Part of a small language model's weights.
Size: 11 layers, width 512, 8 heads of 64, 42.7M parameters.
MLP neurons of a small language model. Each row is named by its layer, matrix (gate and up: input weights) and neuron, and shows model dimensions 144-335. Each number is 500 + 40 x the weight over its row's rms, rounded and kept within 0 to 999. Numbers have three digits each. A neuron's up and down rows have the sign that makes its largest values positive.
After each neuron's rows, "fires on" lists the tokens most often at its 100 highest values on Wikipedia text that the model never trained on.

L4.gate1276:498505457501547516445460536626445538490569541489512475458513526537488553486468483523466517495462502491518525542486515549511560474546375480491512459573498468538485530437493569502528573479558484477469507499532502365581535413446496556484487520504498498516521521484483509482540546496500466447472505548532429486558486460549583503457500549560480516510478481490500460506548488486461577523517469516471457528515495474490532515472513522481483459485540527549545498509434538545598563502536526533544463447486499522482518493555482536516525484508579568516482569445416474513491557597547538539
L4.up1276:518462498515474542522462477452537512415568439489403571456542509507500517487487464571520441483500437540490504535499491506530543429573525475450487504514471503475471488506502529482540511477447468466433510506479410464502510500505499486513523534417480475582536572530465489498528516566576489543510429525433542488564443478460406517541482526537422479418520580450511446533538426515467464498530473451462460508444498490538504486480485499524426507509527446494477509556480508515404445442481481558472444479515520521532549517493485568499558468476499496538509473488551463464483507523542487502
fires on: "2", "1", "3", "0", " Total"

L3.gate881:485541475440490530527521495509539480525551520493528540465538497495518551493481497439462536425498520534502458532507456518491478487401515497455517488541537503547476510483564515480555531474491483506438518516522473434402480524471498525516450514488587506497453523505440481509535558521621530490543511506448534566475526508479473499545493555577499440544481437512503444481511541504468605522488466510486471585484458505408458578505488460481505486516545383537493498531487493468492527427484459400480461544446559526519483570510509529427557501446437511548494482523480476519506560570524484563
L3.up881:437458497490534453518523495523460574464530462492433452558443533453512519513502527505487403481431518509571530488514478514506475448494506536537545529473524499461480521462485530514517524464477448541523496533477506502575595479439471426527523531491516541510604516518484504479524522542495535455475502455463483465512578518500568466444454463517501530511432541558547521541515521579472433528534497569449529520502490578519493477506469478500454504531524504526484628460486490556493521470509466506429537442551474547486457474445511491506471479426510510493495520433424584559523506542470472471
fires on: "0", "8", "2", "9", "1"

L8.gate40:457516565547548560485514490542514505432455494543514546524554522504505465534455501535491516541468525519549503480497464437568524512422490524523486472496580593541512574562544493473513515480547480480501514496470494417446481455519436489509525446530494491424492486471480525470466396562488424489522485462490457491563543460466485397500498482530584431468492497481493488459499530495530540406462497541437516487511486520514490437473500529465456507537503537462505449498494509450510534444484434526492539509494489479552526532525512503555515457475547586498466476509525534542492465449533471512
L8.up40:508470561547512503490463504489519508485500492519518437538524525516529403476471481503485501559383531442458481453508518544531526468529496541488553564458501543567437544494536505505473529460528476417519503452503471445499512513502434543528533483502488537567499466514380512517502400549504487568541502535469534517463515467499437494552527478498472500487516519494506501429489503601513515447581486477538553538551478557523505450479545481482423453469486481519534524518461474502511552568518471571509539467500499457552443501523551548517514514542517583440411506495504520533456484551484426520
fires on: ",", "),", ";", ");", ".;"

L8.gate1034:428541486511475432548576447523495582527490461445539462423503510537496477541485485491545473513450475526483490409508459444486498506469503572463488505465478516441432487510529544513468600534522520458519477472536553518514497514559548580562529439502482508447488495496501504467459495581468541478451440488576411534509505534581493409560479544464510535449506497538494451502490534529604516546396478460547580500495501591492524471488538457530461490450525512465572446529578484497578492492464498520477477512537492535534541418567489474493565508447427505543521505478463468462472503511494437555
L8.up1034:493463546459459489501556471505526584433515413479548461519496541512507621459508595474482475509532470519464424433583488492538446503462443597455506494459532527512476460485488489487491473491498498511505517541499527511509500453585529511493537510473522513492467466488544472440442470529539434512474431567562467461500495465443491452510487482517468516532523513472519517490462511587546443498453494513578530504529566495423500530486528448528547478549482468406553523559535503580588545502470498455459482472475565533470532513572436494503519539504487514489500482485518501445383494519564463499
fires on: " ", ".", "2", "1", "3", "7"

L6.gate256:515545439513532576442520544548486521527506488514513462556517497521446517503453494485559470465489515477551474505454523486543410423448400538535461467495464434459484485522576519510473543525539467503479452485482480479497494473523526463494459441511536473468451519544523480503470472583543591425484478506482450458487490483461551477522485496496583523482543508493599555461489508566495468524458467497575454494490446561538468508412471456487482491503458514487471495462564421483536517500398538482497461498538500502522481471501484541573552546446579534485432425478450427564491506515477425472
L6.up256:551459443484522602528561464543583557445471489476544490478440479474427522491448506459473483485457500517537510513598522520486487533483527559548541500439490457501482458484541489505542568537469458458469492516462487477524551572533565511462553490540457491453522470505573514532441502681530535531509436554472556450534536527455456522559520410478444595506517527468504471485499515499494530484461470486523519498525484456508546567459534542534430482530496504476500509449566444584486520540423510579472441583504527558525541529485516539517499453438510474461506530439543517504480449502455507545
fires on: "1", "2", "0", " ", "9", "."

L4.gate1153:497399495506495507485519486498489564425561482577450478503486450592462520508445513479502506489476505460543502547549492520511489485459500458492517492507476554420476467484546548521516490469552468501554471553524544491538458561467482501510484508584523434447527469456498490557484504540452506555534431585497531572571526473493533519450500421513552529460437449518570394403551473520526529559528480553487531529550544507458520516559501487473493438532624537473535487521480529403550429564527547509456431551484556506501483466539536551485525537529487539484479508490465480504598557490453504539
L4.up1153:473492469480544539530599459479514547557482444519462537485400523519544421447435451442521474520485474524460443532475524516490507547502524511495501456564514475488562480497549443508437517446578432533464481478497520421488533532498455497522391543476468508535538458542484503463530551495576516530556461515491466566477467483477504446483536453500546447568493506501511502467504532496447501465548570570563505438606450496477553481470494484479527393440489523546532561490478515460497530557502523408456478496571587540540502549463456553498562553492491546503477474466437533517560580523499498431
fires on: "4", "6", "8", "5", "9", "7"

L8.gate1020:439511541496540515419567458499506473459507529487548578539425533550463504484543449538441521493502362501498520467521493528493498531490451641471494445415485510487521591521562519584496586530452535483556500529568518525516504488515475516541501496432496463534432447456500471500472484490492447516485499550536445504497574487471441550552474477437543555517480487465473475466495487505527488492450487507523557514535520516522511522411513547514508572461527544441485498490514461559531585487465476518450440455504454469515536463524500509544506479486498484506560427549571457473522472507489533590
L8.up1020:498506520473557495492495519526491504529448475530568529476503511501570543497453507523510453477497496534598516455527501509423455467536514518528441445499528535477517497472534510516498534472464522529426588495496541530569526535534491539507522475506471436433453509490529445432570495531441494501526494497507416476462493430493437492502511473469529498523526514580541597529469545586540466596497516444505526478500493522488471504510528512572497534461499580415475452474527531531533530466406515558392498532468488587502505540537398500493513483519508436479471392471483541495471524575441494477
fires on: " ", "1", " |", ".", "2"

L6.gate866:458448492540473529461536514545534546487597466542496514427549480507452512532431530423541510401443507443532445529476505478453474492510479517486507497511542548559485491544405495446491501552484492472555433476528523460519421472520484466562472524571508578424417473568571476515501492496494492439476505585521525455501552464500539497486464511512545479439437532513468465455480521452562457535454472547494536501540503440460499542542441505493522503457534486466454540559452479496481557489568552473525485423468493473490531479489550523543560531439470598508514460557501473398496450480495502521
L6.up866:536466508457539524486536473526519590496485473477477521456448527472538454537491547407465517503411461422476508610480498504529462497569463478501376505614510500481469447473526527489449594496495527490455482541482516486570485479514428489513444445534458557535525447504520571472529427536543509481492464494450471489589447467555485552560512555483430436484458562502480452516569550541548464480543467461450485471475439506493523484513503523580478495532551442544540491477456526539528503501495515492520525485537489523493480509545507524505487523475539524488465492467494511510485451563459515527
fires on: " |", " ", " or", " ="

L8.gate432:464445543506541544507537492531458529527535498535458521491553515511451505564453511429526497479442463425489503452508506445480492528429511527461520470462554390525488615515526511442513476479508481530502462430496483484435469516553507478477568484594541489454484482478502520522435571520541449434451462474538519529492461479542532499523590477539554524383557530534587466460529476535549465498445585578492566464465482551535518457477530510469544502520440532524535514510598481463513502480535490462478487509523465512473554514446543521504494608498522508547505481491554477489537449490532485493
L8.up432:524461451504503551480547401471441556491472523519452428446511514512580493521467565481503512532527459506505563549471493475522509484523490549577564487488454496494488498472469469517488469485486473501424444484513438484479513637509495482528482513490493519547534502527466492493503514492511545498547559508570482489491525474572612466495477491520471548505502410603428486433466496487576574525498524471517541470449499493470495430506503528498542505526482526547504462517524504535512474596445516515499571470506559448510511555604508521498549488555448484512488442548520540516478542536530504463
fires on: " in", " into", " through"

L4.gate112:418488524444543583530516472501529532469494445459495495547535493511501446441502449501515566497519488457495504462615473505463476562436564552463544405448464435513456503519497488541486553513468444525444473507533512487410594510538465515541486483606605503534533486431496497545502565525499524537517511522492505489534513493429491493555523517577534498466509549540505527483530545543504551550562528482412477452467499590555511517526485541433515473547516482581519479472582451510477553459475524472545521489553444484461486574454479512528492532435467478503499473502527479507492579496529500496
L4.up112:410488619526455528539460467459488508484467474567478436533492529477513487486464433466454557536473506420477411494440571504487438517478471524486489425530456460471522470500478437499561543564453495501483442490479461501417545487468525503487491534479483535551547413443544528475450453519577504509476505580503526497559503501471495536525491561483494417476513492516481549482510526459469522426522539544543480502431531417480429493522546511490523521516545440469518495527572475515513508563483510461508456484482520449522490500527470491537455466456427611526546454485487478546548522448624504485
fires on: "-", " in", " for", " and", " on", " from"

L6.gate379:498447523454501459533542405473556504524432510537458500443577448519488490538425504481491534505482533483517531450411424443553501464494557518563467505540482529471526490487516455478487496523494557523494522486484477520433482504515508504527478485547486539513490484493479470484518462462520485454491480454505402472535508535414451452509538492434587473456527443484561505423526496459493452495545550553546515561538506528464518487497524493453482529480465522454533513481494499507460477472458463554444527529536443535583459502534501522497504518480596532424382577482538560505514544515506417545
L6.up379:435516511479504527502491463492474467568462475439513494506485462484499463514411541581497520502482533479512438519467511524528484396468483482543528514538480558476469543513467586460523519464517512422525528507500493526496487475543486496517505514538555524469474480448460515523467439516494560567503493502491467504498545476514435424473546445494525520501499486554434468444479562528563525520556512546509536555598586552495502534467518456511491455584512530532507472481444555521559469478489444501491507501492538455535516550523534494531569508449591537485469412528490506571460485493477452446
fires on: ";", ");", ".;", ","

L3.gate515:576479498506466428520545463536492485495508459509593501614505420515455465492460538440440505488500494517569470433486469482413516411447512476563568499509521544371493502497572504443562494486524492582483560492529448472524484551500530442480545456536553446547554553486481471558527484456540525496558532469476484520529454482440499491483473477577524469479473477488515461505510481571491550447514493513502484508560554564422535551526518526543507490485553437457535453585494536396493470479480456451531498460464509474547554575552529506444517522495559564485469509436546517502541492469527525553
L3.up515:561423514479451469494509461480489551472545440514469489500546479415453393465498490536471455452535529580531511510490551477490465513505479556469552506491550585456546496490504524461448536553457479488510505488478516444515519525475591443513432463449470536471509539547461515498533510512509524546508508436467502453505495455492583406493559475493512506429481547508551495484540480512460475441482518478465518432515533564358506473438485582559523512517507445439492501576500462476506532432558544515521467458532486558533439531513505477521475506483536501504455428483496450530623461506509512475
fires on: "1", "7", "3", "5", "0", "4"

L4.gate73:523510381471485508532600438509560486450451537534492525545458520522521502538481491470448424487554472464513508535554467441503585510466515463612535433496449526491564529501560541475571485453496498566448511538527478460543513504501449554553501556458568479510524473530498479538497480462460550568533513433498576451546491538498549464494448493584475462501533536442461530516523505531508500457490504558471502515456543548497515554523508510409512515520475555428443536501504529466505447493503549476488518531522501508491553458465476443511553494512506537551530525489461495572446521513502512509
L4.up73:620438476499475583516506510463470451529537447531493526513478557439533481549458527576486488465484528550525505464505512532574483504512495495456453549506476555471468453507495516494497521568495435497494517457488467481484528607466454520465505510490518496419485458451465481504400518517510449437517480536462497494520454476530501484510523520509461463489484519502504477484497507553498518529526497484454557466559475458479483554489469483513474488494567545586486468533559486500501524437487511521524490484530528489496524535499560504552485427552517505567513409509454528507568557462453486465
fires on: "0", "1", "2", "3", " |"

L6.gate931:478460439487599557512525479580480535513554531536411421538520428497483494484567509555510500505504459533496492556447531526532512518465507497520557530531499510487527493495508525489461553495459459497436420547518516504445472537567516513498510416457512523454569486500524478524540465418502496496607499472428517576556469495538416533481497545473494514528503480516523479477473475498526587585468542608504564601565463486449490513486475491529496563474517506568546507570509521561496509563482484531454488411487532505558485521543437493507526496498506452485519441537551461484485524569439455464
L6.up931:520571517484448470533557543531526498471501487500562648457523459502489446500465548476463534500468560492534528495490491486532548463445499517539506558456551488473442458464497578461543496504504562490469517437539498504603527456547470488477515451542528509521505471477520482462511552533407523495542538513453520512469554497523531493465524511558539482481459469551516438445482457498544494497506425556390460471522463486470522479498468526494512529496575521452433481524507526469453622557541449547521486492550588518540455618500573531549487539517546460470512553458409474448482530424456469500
fires on: "0", "3", "4", "5", "1", "7"

L3.gate80:444463537528522515547529508507509507524503506501607489488473516435508533530495501526504545437451524527479494487526491509466515420498435485463490489531551502517469486504506540489412475518500547541507523533511566454454432544477465534457496472510484556457488453497493459457557494551463492504547557486515464483507543467489450521533505450488479499415453480554584502563448488454472492430519531497487552493408510457530559434429492491529534469492513465567451434438565497504549547427537554542529523465564522471537465502570503532557468447519540514516495504468489558579538585522525473416
L3.up80:507443534494483515487490528533468503553570530500476527482462511467563585484538463474514573470483463454459526505507490448445487500513553503465474557475533486513567536555520437552480436503511429517484565511551449479517506480438549535459524535448479521482416479425459496472549458500509513394434441489546498453504485517445475502492515552524503477477436470460424472529485498546501519521546549507506521436453467575511470491538455488453419505474495494525467549443522535491495505469500551549462575422485475449476520470461530480544531606541480480515464485517489430482507477556469467514
fires on: ".", " father", " family", " mother", " parents"

L4.gate533:475492475569529503528517438450524471526491539445546449482534506587513478543505563476448533493543495529482427533543418563476492488470417429506502513447455587506531510613529510462575524459483453469506534505576474498471539515454486464477517567455555467520506515464437541514487511455576405472529508440542486495517531494431416449552489565587511479533587493568508510452530461405440496540427501521537457538483543493490518525475474481486471446531489532538392436434509450487476480516487488457488484527547499514522548461475547480501507495506476511473525548490519530514464460537469481496
L4.up533:525542520565547538472524513507530492415560473443454451545539483498566556544509482484505506507480473531528483513524486438564554518547452539405465554456556496516520497494510497522494461488455523608479518548497586444500530404470485500463540504528493463543490496470473475499538449444447488506483457518469418499517519483504480538513466570509489467523482562383479500496510401489491503493453569548537435612480530517552496455499553493541507456548510381504420477486482494457490508485465489540500636497527494567467546474457528531464538539499512459467546532499434477495484486506523444491
fires on: "H", " at", " in"

L3.gate348:488473517550457560479539485513530537481514569563524446487497469587451463461451584519538503470485537446557490521533542516526489448453518522566528452445489489495567489455451532478526491533533436368448513479487536484526537442472460561533513510447580537514520501502491512497547571529519564478515567522515485496561538536526462532577459569530553473461508472544497511545487518437458545506479433561506542499554550485470553451428524509474501517537538503510476497551416531551468586511539532459465461492493519508436519496450478561432484515498521467478535583417487520446552487523523528494
L3.up348:554526496500476506461558501515475518454552433465536551493560512457500497526486499463542471575537425462475499486509528542490471511538511476487508463448490546502514483589568502555476511489428518478459550599545483546520483531525499512477543453459538515489488479446598484493520452492552508516467528492481518483529460517538587553528467481487436533498556493430454443508543487532481444484534474515505403450465480550533430487464500475496499575510479474544559489528429554516483479444431483557462527402466440509545525468536484484490471559552556487425476462443531486466497514522416502490
fires on: " ", "1", "2"

L4.gate385:486481503524469547465487480482475498576474479536553501519517454506486529467535451595480504547504459455429432465503494503471464449453519502542520515518526468492475509508558465542491491538525501538482596507498492517586545493498446554591582510495533460468543524495449518465493493528494502471534506451536522495469477516489514555446489488506568501450415448524548503516510518537449542562485530494516489482578506523451510530491507551485595489442490519505475435449532483456534485536532478492477478449469552480518505513503487480438518498491499614514419471485554502533465555522518568531
L4.up385:494419427467543559534510440512565544505498536587477505549429603553446494506514525550470478472474527489479490490446543528561489478457501455536518495515536527529449511477512533455510582517596447420480543465466451490549581536533477501489508493502505533498541480497484539456501542556444533487442526527454494455513550567491519449523498432525481537548605521517525531535542495494515498479497415585539556502500452530491494450501543519514505450487509474542556509506522532547505540546473544427494468523467508641517515558463511486493464497486527502521515534484468421440474505529445502464
fires on: "3", "5", "4", "2", "0"

L8.gate182:490502475593492505602478503520506459465483503543453481516487528515558511364559474486500551504451552461490596523528495564452442464493505499547461422540476544463540589461468497476507516462467506425473530463419462498542529484481533472465498522453458478532548497511478464464487509524531501462517544544465500441497452554467450414481567605463508472529461536480412525437522546576497465521505519484421507483452417480548455502515530503477574475547569553442535459535443496514572559533500560544557505469518496428516471500506429509456453474485498474507509549422573503485555519496518545514
L8.up182:481488388543542560512532573555566453492546411475520474494519511472453467473514578520451437564489494503543496454467515550492441508583563553484558523522496459463449469513464535436468489482442420465484456470440501499530538515467488494498542507447543607452606509521495526467581486526524516484539544532551475481514530490471482562490438540512518468523464503473493465500511452521484549464470501518520497440543489616519504489502496452498400536497471466499526458519461466469544445409420529461489481463462469492552547500500547479491496490476506477467516510500516488504462504547449444498
fires on: " ", "1", " G", "2"

L8.gate1230:510461543524488562545503427581630533503395509503588481444512512570451548501488534519581458547441534527454502453513478534507536523402459485453505510498494490505408505546517540464511568509528455533449458548528526506533465497528504570500513462478528483497468558496558498505470570487515509470489442537492441531498542440528496524533482526509464547535496547498448512542484452492550478536469437433487438488531482611497456532450488476486538469537598478462558472504500488458530451487491483576466519478464504492535535503536506481502440476517404524490512504485563445473521469530471527511
L8.up1230:368508528510519449551477450450560446394462482502513440462480513583489560504468549601466519524462564525500514506496418498464493507457497531509434526542570458522507509477528449456471568568526435549464466531537464550573506497441499526524466523487552529475503511466507559481511537518505518480479536511487407501586504478560499451509478568541452487538500464480478552512517493539490538435452492477542479490536578500502488494500505426522501494588503492449510501408541488442479529462427565464463454403502499488482457502494521497494509433547484505490520496486514498561526517574525463554
fires on: " ", ".", "1", "–"

L3.gate981:536592550448479476524497468467501507477502402480445477535489528472434522515509478439514496532489518429546562409548466487479573480487441532513507496420432532482490479488513485441460505522494573526489503507524512464537488564482503444529521483520532429474467461499530458450451548490465482487481600446496559568594484536498460455501516474540523499411542524515508495459500483498575536444454525547582539508547544545478510540524460536531451446474556491474586467493478473482474545433459444447509487528559529432501517467517501465472507450528551550517521524541600524439514481516473490534
L3.up981:562455454471503447488481460494455466540491509519493508464434508503498483521481535510405412542487590537461412557516509578544551544449518495544504482567460528478536466461456587478518535539465466490527538508483529461489475513479463450559409537441544455542523488524488507561570461483550531528511437461456564478526506534517513481466521493565519568513477488501481478492528486576480512484507466509486477561478510476479489527574422532390530506431493459541522479572496445522512471497554521507538457522464475524507497510529486470506517486432485525503503594488494464467474535513512455510
fires on: "0", "1", "9", "8", ".", "7"

L3.gate1291:389515515509513488508574489520536555518568531459488539487529512528464516522442488438465459453448506484586449500547403471518483531457511511534491466544568453495505538551589561564577523551420474451485541464518440540521562521533473547435535478511515477555440492441442481450539546546558444495556502518477544518507532516505479507530509443504557518535559558562500442392544535461511495524505521526455504508448510491494547530455491516525427406559540485486546493510529532508479529496537517478489452467504498491447478492555523460462549478493530553470483463523527486539462482600494519531
L3.up1291:451526501465496543441468541485521561514524478428473502539547418490514469514506431512559451490507491572479517617494479464514481481515460479495547472507518483516495476501533515488452475486491582508480428593504474515505521492513473427459554523508461492405476512517524547479453522530462479542485555518471584554482539470478481495550546496475480504530535592561517527513421471516533473535475542468499481527495538518468496506501530499533533490500490444512496536501463549546481472514556487529455385469455447424441482547513519436505500536498545466573566536572455497464439487515495475560
fires on: " E", "E", " e", "e", "re"

L8.gate524:524509471515529577474555465536507535538547536542551478545600451496503512554505429523532509475468462609529442449493446453521560504482480552527485502478521490476443568558549535508500542513465502446529485453463526481464526447562492528565521498577502492421522514509541498498484557502448523524550483448507540485572557466541568481488509509531479516494489499547507425455497513512509468498503588554426507431455511539409444500485522455472485462494606542571489470526481433502493486537519469521557553477527522502514524490480487549504517529502506543536445487482568413510529473508586430457
L8.up524:420520489499486487445561448490580495564506477460512466489564518532460536504466537477539547537520456463505509505466495489492546424527528567501478450571543545456517467548555448553461489511471532495543483509518535561433431533441516448524549403511439561582404515502541578502412501517481524522490475501519483509546542465558524482494565455527499466478510459449475509496463600497459532408463507461485549470533605472544536518496489436583523492532505546437491492480493545481539479567513516497471516458513510478483603407495486415549510477532510551529493485474550511523501552534534539484
fires on: ",", " of", " and", " in", " |", " eastern"

L6.gate964:501488517535597455459505494528530458414539432553437414453583453547415498509465561505521496535506491529475533481564501508481450597495478508499514467518471518396435508527518540515475505563537437520518463492500529462512486466486509556512525461532579460520497487459537484489449509512616489448562495512479547479622438431501475489536525498526547517507437561497498439382527479456408525524442590450480497593535475452486527582514471413513445379541554450544472470513520563493444480441487539509514439486479529503514529497513584520491583518531496511412525459514591515557500492522495508463
L6.up964:531541500492474433495505520478480551486478539496492478459507450520471455553532511538451500437499597513446525469553498502501497519500430416516502516518430530476528514480466514540540439552493511487505458449498499535545559502515517459488583507496426490522483472447471517487525577430535458530490540495498535494453517466530476591514438439492532470473442459547466484529504540514487475529478385524460501511549459500438574466485531537545497479556545451528483474462463559412518513438541514508484532483430519465534433521472437546455508445551525484503556514487511489565495481498465425459
fires on: " to", "7", "6", "5", "8"

L4.gate208:484461483462452494448518474496425431537479516588564522524503486506491478586501560514519490481526529443545498493553470498504540472448445511488445480459489515537488495476608522489490548509592482521540563472497459536547517528532553509533444481564537503527528494475477488527460475437472446508549485521516529551536551418534500499498523482567458518541562505555498508472476465579539544519514487523408488522518516504424502540531508564469431493486573503519521450463555462454469485492556502405586427431483570518520497569495532474486584434497472474475430497466477574541548487600550535577
L4.up208:469464482432404507535481465515427522545460482482502471533506573477528485516528513444486475423508550443486467578465496432523473447519538553515471492518550433487503518551499515493449485480491520487511446480502473435545554472565473561578491490476503462434499509490509520411527569448473484500494548436473531421479545508463492444510502502461570491463472450468557481573524487549420446453528574528584513477466474476532499477433577495483547474482475430483495477545511409521427496559519495472549596482521557541540482554462479529482459551511458487540537561486529420528510503575462513482
fires on: "0", "1"

L4.gate494:443550493461422572477547493572528574515511546507497521515502482516513575475449482476445520497498518561457433481521512518416477487497497506537490485466490510500476521464512545521478509480614541575469537560554456458496541559571550486479517499463527516514507426530526521478448504493433448470481574450479445535532535488507518505529473530573506534497544468543515478516543517492504533463528489533457515518507428564453566493492476504420508537398548514503510458509530501467635491514470556553463478500513505522486567560492519499473507482459435497480500451503497472483498525540507536500
L4.up494:504493502484359620468501502487600530519470600525445520524494496539480551514491428518506518584482496506454401460459559487442490500529454556570493500460415454497515444477551533534517519452621575497457489477510527533500558521506531493462513500494471489528467506563516508456519484469432420530461500502509522486531555491514587551553525444509545546504571475545507479503498539443467490480524505472532494505518482544447540488482502545474500523431482533499462507438509431564611450549494510533469502525432499539517553470530502496463466511409475535483531487475418459417499530425491562490
fires on: "5", " II", " Williams", " Tigers", "6", "4"

L6.gate834:494487454502543475529585453474565561399467461508509541558469466450446444469543517541484488522495475525466454517534478509558477424485438502513510514478598491530437493504592549516516494494437451509494523494506494492496500477573484538480527377519485393502481543523466488455454507478545444516528449494506501570614539524427458515529547496566493526554495504498437430483471505508505512473476489556494510535489577503558505416468492411484500549502487472524454476483450518451534534496563481597432563509500541524556542497469476493572527568561510506493411508484503577566527538496493443455
L6.up834:470511509566460543518544509457459540498526541454501533500500506535535463485498511452465567434440510524532439532498542523530462479468528447420540529434484537525525535551495526504539530495611434508472509493470445463565473472475503507561474508456546477528512474448430495491474468510448592443473491534473501483511545432530472472439504471489493551463472522533542495496506416495509532493506547546525541599534555541511448546457541407441479548425480509535477510502545531499521520452524473512504536491463484482495470556452523633469503559496510556491515452481491494511437524537525470490
fires on: " while", ",", " and", ";", " with", "."

L4.gate218:499489436409502463507498476506511541431509569567497485448540489525469477487483489483496454584458496506535516444520454595479463531485539548468504504562518548449512465462542502470501519487547533486551501430479520578490470557503539544529490418528582506515443406496500518548454476529567488537521508512570532509576499537501441477531474462641477523486543483536478460424459436443521590513417473577427564469541453517461454522519500538468445472455580535546550510527545480464530572470483539454449489549545567551524509567501531464551539529561522555419475496503505552489516560479528545546
L4.up218:495495492457532510491467492558509502515481575524549508487485518500488492504422518499519462482510504575476519456511491518539533492441488470498489470455547496482438539455521535489530492561515475443510569521497491570517524504484540530428478454564535461562511501511511514495451474489476427506477499467509531522487490436468470503492547472576465519599613528545479485530497493517536514535471430489436539504522505525519505453444549485505468531527488396494531512394467600453499530526582522492566479530472484527462495498474578393516549418557567408529441395501508533516465389538541502494
fires on: "8", "1", "6", "7", "9"

L8.gate1176:469496491471550383575543560483465464522504497498494580427483512483556544425480481488484515504471538475446514537494490490440487470484501479484501533483418507471487436535494544457492519543551500546528461508514478435540518452545493515501504505535493509503594422509441530499510494610502557443556486517511454482474470552533522288557496476481503511452487439515504474473482526454473520554501475492510512452502470579491555443474497577535440481476515480538625467525506487511515310462511560501511607490518462518527437396531475522567486484476527545504520585433519514456467502497522519506
L8.up1176:478551520504498452588568520518516459564488511495493455561480566453520473450496510489554548521495473405570506466523525412494468499496466530459500550541465507456466480548475497423478484550499477484446481475522466449466507501527518467465536443498483502472501436546438487454486519519491489453542489542536441543482489483570495451473386507537495506555454520413504502458546540503450522459442453526522511482448487531555525480409501535545478485498494486469528546474538427484528501493519558522523527509523491485481522519513415522492464464567479548483519553419423466516468520488488537411
fires on: "9", "1", "2", " ", "4"

L3.gate484:520479479538556576525497443497540468521511510506459545422544533477488548543486515521522502498451524458513512570588502475446518406433434462548514524430423504465482497535493519459491511458454456494500497487492431485571545454483434514498439521511549529497489464443455494497482552508507494528530475495473511443546454525498468510579528457512524480595503491478540482497546571518427488527514487572512457472515585501507542447491525533495486465506525502565479514532591501425517507524544484476474528623513549556528505515433545453477547501486525534519515461401531549501545578508460474517
L3.up484:500505506504560557500562508540580454508417537483428546436535444557487475516534515486506490473492448517443488522487481477433484484489500475515533518468518423481545556511468510465474489495436533482553519494472536438578510482474473534473518554488514533526514456571503489502533478501505557448531468493587518456442470441509466430568544534488560566525509526547524485519514532523416465442501498500563488583570518436559489463435551509474529484476503492531464561496447584535490532557569524584566543494492472541527568464516572442459451482542555531499501430496479510563426439469506533548
fires on: "H", " n", " N"

L6.gate107:482519515487534520459415503524466493532447504532461531483573472544449470480430476552514520446452455470470547532516577494495485536526591497473561522513405516497455471553535471485441489451492498567584514536570556525464495565567484521521462493521510520496464569522503501568519490477494442573463504551461536441525441510555532561509555487537503519495400509504489521487505542488486512546468462471568547482498544541507466495489519436490498485546607548519531494512550500471466510496450525596500573539481527524506467501493589538540558475484520526524500499431499518521464536486524529476
L6.up107:497498532453504523444534557501545588484414558498453513496533442524427538470484468468583511470474467522452482461469504537455418520435501485394515475476531513489522570431415521557424455492406468561524535522505553437458489454518474585489396507535518565491414523528492499502431532520485495472457544508527482491443518476441437527530535553512557556469550553437474540487531500479524520509453477490489459522529503545515561507536522433436412529450572488515438485501502466510542457443498485542453499471531491542496487470554568510565489452450457484544459477472532467513504466499488531439
fires on: "N", " N", " n", " c", "n"

L6.gate138:434569518473503535480488484598493522579494565510494505487474492508457492529490480560483457472527446491457495458534499458497533502467448555493464391437483509493485451425564503535510517509519470468517489454544537498538507503511541500482440457531525495431561520487537484514481494511510457435521467457570466498511476461477466517548564512545504485436522534477509486488548530522528486488509535505579474573537478496496553510474544481501541516501492494478501519562560531425448488587485485495518478507493371528413543507507491398542522460526487475452514430479608454446439520553501433581
L6.up138:526533543515479477483513501513542524507458490544492502485439438524486511523519507418533486491430477526564533526526527547522512577563397532479424487471530542505503472466509566461469521476481513483537505491521434594495563506488488459508551468492494571490563480463498559455443415503499484516540453514568494506447515473497569519584495485492502549572514491420477484546525569501495490484560473481469459474502490534600542475457593461524517547520486451469515558497536545484539541609510561459477524513469527456417532518486526459582511464489493471517495469530576461466439507593478492499
fires on: " ", ",", " who", "3", " there", "0"